python train.py --d_model=160 --n_kv_head=5 --d_mlp=960 --vocab_size=512 --norm="layernorm" --rope_fraction=0.25 --init_std_qkv=0.0277 --beta1=0.95 --beta2=0.98 --warmup_steps=584 --decay_fraction=0.853 --seq_len=1024 --steps=8661
MLP neurons of a small language model. Each row is named by its layer, matrix (up: input weights; down: output weights) and neuron, and shows model dimensions 0-95. Each number is 200 + 30 x the weight over its row's rms, rounded and kept within 0 to 999.
Before each neuron's rows, "fires before" lists the tokens most often just after its 100 highest values on Wikipedia text that the model never trained on; "fires on" lists the tokens most often at its 100 highest values on Wikipedia text that the model never trained on.

fires before: " ", " P", " M", " \"", " C"
fires on: "|", "-"
L7.up408,195,247,177,166,210,243,189,217,227,279,130,140,196,211,129,212,123,170,188,199,215,205,165,225,212,207,184,209,174,216,217,235,231,192,174,185,215,214,219,243,217,224,164,202,254,205,198,198,227,191,213,236,163,223,233,168,144,177,225,178,196,230,191,191,183,253,236,227,188,217,217,278,220,203,215,133,165,180,210,212,214,146,152,186,244,194,235,209,206,198,257,259,185,229,125,208
L7.down408,199,216,204,197,214,217,216,213,182,182,203,198,217,432,159,175,170,197,192,171,171,90,191,225,236,173,240,206,168,201,207,209,232,193,202,194,180,204,207,209,188,217,188,226,196,214,186,221,216,244,226,190,201,180,202,174,195,189,224,198,184,146,225,198,189,217,209,196,162,188,204,223,221,209,193,195,169,162,178,184,209,203,195,197,197,193,226,170,190,220,195,233,181,196,207,206

fires before: "n", "d", "m", "s", "l", "p"
fires on: "ter", "ro", "or", "f", " ", " re"
L6.up577,223,230,174,210,166,197,241,198,203,228,189,152,233,196,191,242,198,195,187,174,238,234,218,180,233,212,259,156,192,106,197,190,170,224,179,148,203,157,199,256,218,221,211,197,185,140,178,195,233,180,180,226,152,187,217,212,196,160,250,209,232,197,215,225,248,178,294,167,175,211,154,227,181,210,194,203,156,202,219,224,183,185,206,143,186,179,221,166,167,154,166,218,189,182,185,223
L6.down577,256,220,193,172,189,177,206,174,170,176,232,218,200,250,208,238,205,184,176,258,224,184,224,209,166,201,216,203,206,180,220,155,172,149,183,216,185,198,187,210,224,215,229,188,230,188,217,221,212,228,176,180,192,181,204,191,166,151,181,234,207,173,211,214,182,141,269,200,153,176,174,249,123,153,173,255,171,241,175,234,178,196,237,129,192,167,218,179,208,233,171,248,192,191,208,219

fires before: "t", "h", "4", "2", "5", "1"
fires on: "ac", "01", "ou", "00", ".", "'"
L11.up92,200,190,196,190,227,210,180,179,196,216,181,176,265,153,174,182,195,216,202,192,182,204,206,195,193,200,201,151,162,188,197,234,266,185,185,187,184,215,159,193,222,190,213,205,191,185,178,134,150,181,196,245,184,135,227,204,191,218,195,187,221,191,275,230,288,220,240,245,179,217,206,229,186,153,154,213,218,178,213,221,258,156,205,158,190,164,191,182,193,202,222,212,223,243,136,201
L11.down92,168,213,222,204,231,214,160,236,167,205,211,171,158,190,187,190,193,217,105,176,137,245,166,175,213,204,204,184,184,194,171,193,208,149,230,228,182,167,214,176,175,167,165,181,179,162,188,191,225,195,185,204,252,225,193,143,214,254,207,142,196,186,206,180,168,210,197,265,218,244,207,243,186,222,173,206,221,184,207,201,212,198,173,176,180,229,150,154,223,193,146,217,218,221,191,202

fires before: " ", "3", "1", "0", "2", "8"
fires on: ",", " ", "."
L2.up896,183,184,230,192,155,172,241,183,180,182,203,246,225,184,219,211,202,216,234,215,193,186,192,190,224,157,220,135,194,215,186,213,195,153,225,204,160,185,184,238,191,192,242,228,189,269,192,189,147,154,201,160,208,183,269,234,206,196,178,175,249,212,243,221,219,185,243,226,208,193,180,192,112,205,168,245,242,222,214,202,199,215,203,202,198,177,135,237,188,222,221,161,200,230,207,207
L2.down896,212,211,165,216,236,214,144,224,219,205,217,165,208,236,167,190,188,181,176,187,208,219,196,202,195,213,206,238,205,207,199,198,205,233,167,194,234,209,201,157,203,188,154,158,204,182,184,213,262,190,157,268,200,215,125,178,197,201,206,222,172,220,161,169,184,248,159,188,217,211,177,231,256,203,195,105,138,179,201,180,234,192,202,183,198,241,261,174,197,190,182,228,202,176,187,204

fires before: "r", "it", "n", "l", "s", "d"
fires on: "ter", "st", "ro"
L6.up224,200,168,212,213,207,196,232,205,185,262,256,160,215,190,209,203,224,206,193,187,233,235,218,199,214,165,199,168,198,152,203,205,191,169,217,176,239,162,203,219,217,170,181,210,174,167,197,169,222,179,179,234,204,197,204,213,196,177,256,221,226,207,188,229,199,199,284,171,241,210,163,251,161,222,130,217,98,187,225,188,243,167,196,194,229,224,205,168,222,177,168,208,209,233,224,209
L6.down224,235,130,181,160,224,192,203,245,197,241,220,240,189,155,193,180,139,220,177,199,212,188,184,225,218,163,213,236,201,162,188,236,218,256,218,186,192,134,209,219,233,194,248,209,174,206,132,201,212,213,132,266,222,198,216,156,181,184,199,246,154,182,194,208,212,223,235,176,201,254,214,245,201,167,206,221,175,197,220,225,221,239,231,208,191,196,213,199,223,211,158,201,162,210,214,236

fires before: "0", "5", "9", "4", "1"
fires on: "00", "ac", "0", ".", "al", "8"
L6.up944,116,204,178,190,190,223,232,192,217,222,224,168,266,153,216,213,210,213,143,154,216,212,217,187,281,184,188,165,159,202,192,229,234,159,199,134,179,179,234,180,227,225,258,225,143,190,196,147,164,167,146,207,196,185,287,189,212,204,183,203,210,207,233,225,253,211,240,163,197,200,146,197,166,203,163,195,242,169,210,163,188,180,231,243,183,186,175,191,183,139,217,171,226,232,161,226
L6.down944,155,224,213,183,201,162,218,188,236,220,226,183,225,190,231,200,214,221,206,254,241,218,224,201,216,145,174,191,126,197,197,181,236,191,169,217,208,211,190,168,163,185,223,208,180,198,218,262,166,168,160,183,152,221,185,202,209,260,179,233,148,146,245,216,242,182,202,223,219,167,183,215,172,250,224,191,268,232,183,183,202,204,170,228,185,216,211,148,268,149,183,227,211,174,152,211

fires before: "1", "2", "m", "n", " w", "p"
fires on: " ", " as", "ter", "or"
L6.up479,203,175,156,187,202,242,273,253,218,193,161,139,212,151,177,227,210,208,202,137,179,199,222,213,233,202,273,182,209,225,207,197,249,181,229,176,156,212,189,216,236,251,195,167,194,139,150,151,236,213,199,226,141,166,224,174,209,192,268,194,225,178,214,225,246,201,209,214,180,215,170,246,166,229,194,171,194,177,191,202,210,179,196,250,147,182,217,192,203,178,225,169,207,198,210,188
L6.down479,216,241,201,156,177,198,190,175,144,276,212,246,202,211,187,252,179,231,215,184,172,183,207,218,220,219,222,188,221,194,203,183,189,184,253,169,195,246,211,178,231,202,224,173,191,172,147,185,177,169,174,181,219,166,196,259,203,168,262,235,221,185,204,187,188,240,230,212,191,211,198,246,160,165,215,210,148,154,229,178,241,207,186,208,227,147,205,186,172,225,182,198,171,190,242,198

fires before: " ", " M", " P", " D"
fires on: "|", "-", " is"
L6.up126,201,217,214,191,198,219,179,209,225,253,145,125,178,228,121,263,156,205,160,160,188,194,151,212,247,167,200,205,205,196,194,224,228,202,204,169,206,222,184,223,223,192,169,236,211,153,211,235,208,164,203,187,183,174,262,216,183,139,270,176,202,206,188,194,221,188,209,212,150,197,173,259,172,198,197,182,186,160,179,195,243,164,176,203,189,206,240,159,193,201,221,213,188,254,153,219
L6.down126,207,231,168,216,179,213,238,205,235,219,179,211,201,419,201,192,197,217,190,175,187,57,173,200,251,191,231,202,163,211,182,183,192,202,197,191,195,197,198,195,214,210,197,209,199,185,155,205,199,214,200,198,243,189,192,187,192,172,228,189,199,162,190,178,196,196,183,207,178,185,223,180,222,218,191,184,189,160,192,192,234,174,193,216,184,207,245,158,202,233,179,196,199,179,253,203

fires before: "1", "n", "0", "s", "est"
fires on: "ter", "–"
L6.up725,196,173,205,200,153,251,210,240,206,259,238,152,244,149,212,219,232,211,213,173,247,223,240,192,228,155,255,182,137,156,208,184,215,172,191,163,218,177,246,196,208,204,222,205,199,148,178,176,217,199,204,216,178,172,235,226,196,158,259,186,217,219,174,239,218,196,289,192,193,187,185,224,164,220,164,168,167,195,209,193,222,166,175,228,224,167,227,163,192,144,172,189,192,194,196,201
L6.down725,242,162,181,175,179,169,206,202,157,224,224,246,198,198,244,211,194,191,182,197,196,196,226,195,228,181,228,197,171,219,209,166,184,224,255,197,159,168,192,199,261,207,210,168,230,235,135,204,202,169,210,210,109,194,227,201,159,192,220,233,247,190,183,216,214,158,227,181,155,187,195,219,148,190,210,213,146,211,260,250,199,230,194,176,245,190,157,181,233,232,201,196,172,196,243,188

fires before: "p", "m", "n", "s"
fires on: " com", "ter", " se", "ist"
L6.up868,167,206,182,177,206,221,233,242,215,218,185,167,189,183,203,185,219,220,172,163,228,210,212,159,217,220,254,170,98,183,192,205,193,224,213,157,197,157,221,189,210,212,213,209,176,173,212,172,201,191,152,223,171,194,254,204,222,185,191,210,293,220,206,194,240,199,246,202,201,193,149,190,163,199,227,188,186,156,196,150,191,168,163,182,167,218,227,179,200,191,212,204,194,229,196,247
L6.down868,200,192,241,166,210,225,189,155,125,195,204,193,192,182,235,224,233,237,186,158,241,207,213,164,229,179,256,255,175,180,176,208,204,264,257,190,138,157,179,177,270,243,224,178,177,224,251,217,205,182,201,157,151,232,239,234,198,219,173,214,217,156,194,157,186,219,188,201,200,167,197,196,196,210,222,251,229,212,200,221,185,186,168,219,182,218,154,174,181,156,205,210,141,192,260,207

fires before: " ", " the", " s", " a", " t"
fires on: " In", " The"
L6.up445,163,229,199,191,170,278,171,231,225,178,121,265,216,172,174,172,134,218,169,237,220,194,170,195,203,169,153,218,174,240,197,224,227,192,257,162,197,165,231,201,213,226,221,141,233,182,194,167,118,232,187,209,243,214,222,185,198,210,202,145,225,238,245,164,234,225,182,271,215,240,170,192,182,197,192,207,226,208,192,230,178,217,195,193,175,181,200,227,217,218,220,227,179,199,159,207
L6.down445,189,228,193,194,200,199,209,188,216,242,156,196,236,268,222,208,182,251,238,171,191,157,151,198,241,166,193,213,207,192,211,229,162,202,226,197,197,161,231,258,262,188,238,216,203,217,245,192,157,205,216,165,187,213,245,231,163,168,182,169,211,197,217,195,243,181,213,256,220,226,119,145,176,169,223,224,208,164,173,204,216,187,220,177,228,194,194,196,182,158,214,171,173,171,167,220

fires before: " ", " \"", " M", " C", "\n", " L"
fires on: " |", "="
L5.up890,181,182,150,169,177,245,253,228,152,212,231,162,162,194,175,232,177,203,136,199,248,235,215,211,207,208,178,229,214,176,203,210,197,188,207,210,198,207,222,201,228,203,189,246,247,232,202,205,196,200,184,257,166,211,225,182,179,131,174,184,172,274,143,133,210,232,265,187,166,256,217,200,189,155,228,134,170,205,212,178,222,202,153,218,210,227,201,186,240,180,216,251,217,193,173,196
L5.down890,186,193,248,170,236,249,215,177,216,202,209,187,214,204,183,169,179,230,161,202,249,216,200,204,226,185,240,170,189,235,228,203,234,215,210,198,197,193,212,192,215,161,203,207,182,213,234,195,188,138,235,217,207,207,209,183,229,179,187,221,242,186,170,234,230,228,253,220,147,245,186,206,202,93,186,197,168,132,162,150,242,212,179,188,211,177,173,140,216,222,203,208,167,224,178,190

fires before: " ", " \"", " D", " M", " C"
fires on: " |", ";"
L5.up784,158,170,178,203,200,223,163,238,199,251,244,157,204,182,193,206,196,201,166,196,185,235,219,168,182,240,164,213,181,198,192,222,209,158,158,217,222,225,207,199,221,198,179,219,251,203,228,163,193,226,187,227,165,191,250,181,145,131,209,147,182,249,227,155,204,217,278,157,183,229,207,217,198,169,203,159,191,189,236,229,218,194,164,213,193,191,221,166,219,126,194,194,220,178,207,146
L5.down784,191,190,216,169,239,206,185,162,243,196,220,200,214,216,162,192,200,179,205,219,233,188,243,216,220,224,199,191,192,213,216,248,200,224,246,156,253,254,230,185,186,209,221,193,192,196,187,145,151,206,272,182,186,205,198,158,204,167,221,201,200,179,169,250,166,211,256,188,147,190,179,170,219,132,178,223,204,147,146,172,259,221,195,179,238,169,193,182,200,198,191,198,172,207,182,168

fires before: " ", "n", " the", "t", " a", "f"
fires on: "n", " In", " A", "I", "6"
L6.up561,122,223,203,165,167,224,159,229,208,199,132,174,226,168,176,197,156,226,231,215,201,212,209,194,234,186,192,174,195,212,220,250,174,204,224,159,211,210,222,203,243,223,225,167,206,149,193,191,158,201,184,219,214,139,231,218,175,178,210,202,207,178,253,184,290,214,171,239,142,218,175,197,178,204,192,188,254,212,237,171,234,198,181,198,208,213,149,218,200,192,215,252,187,230,152,201
L6.down561,174,252,176,225,165,204,196,213,203,214,182,204,256,243,242,216,138,196,246,178,234,166,205,238,230,170,137,229,164,211,236,213,189,218,218,189,192,181,169,180,216,243,182,225,232,254,172,198,158,160,245,146,229,241,174,205,155,189,159,171,162,204,195,206,185,232,227,209,251,179,137,155,176,205,200,222,254,157,180,245,203,201,123,242,229,194,172,191,186,141,185,182,219,203,156,210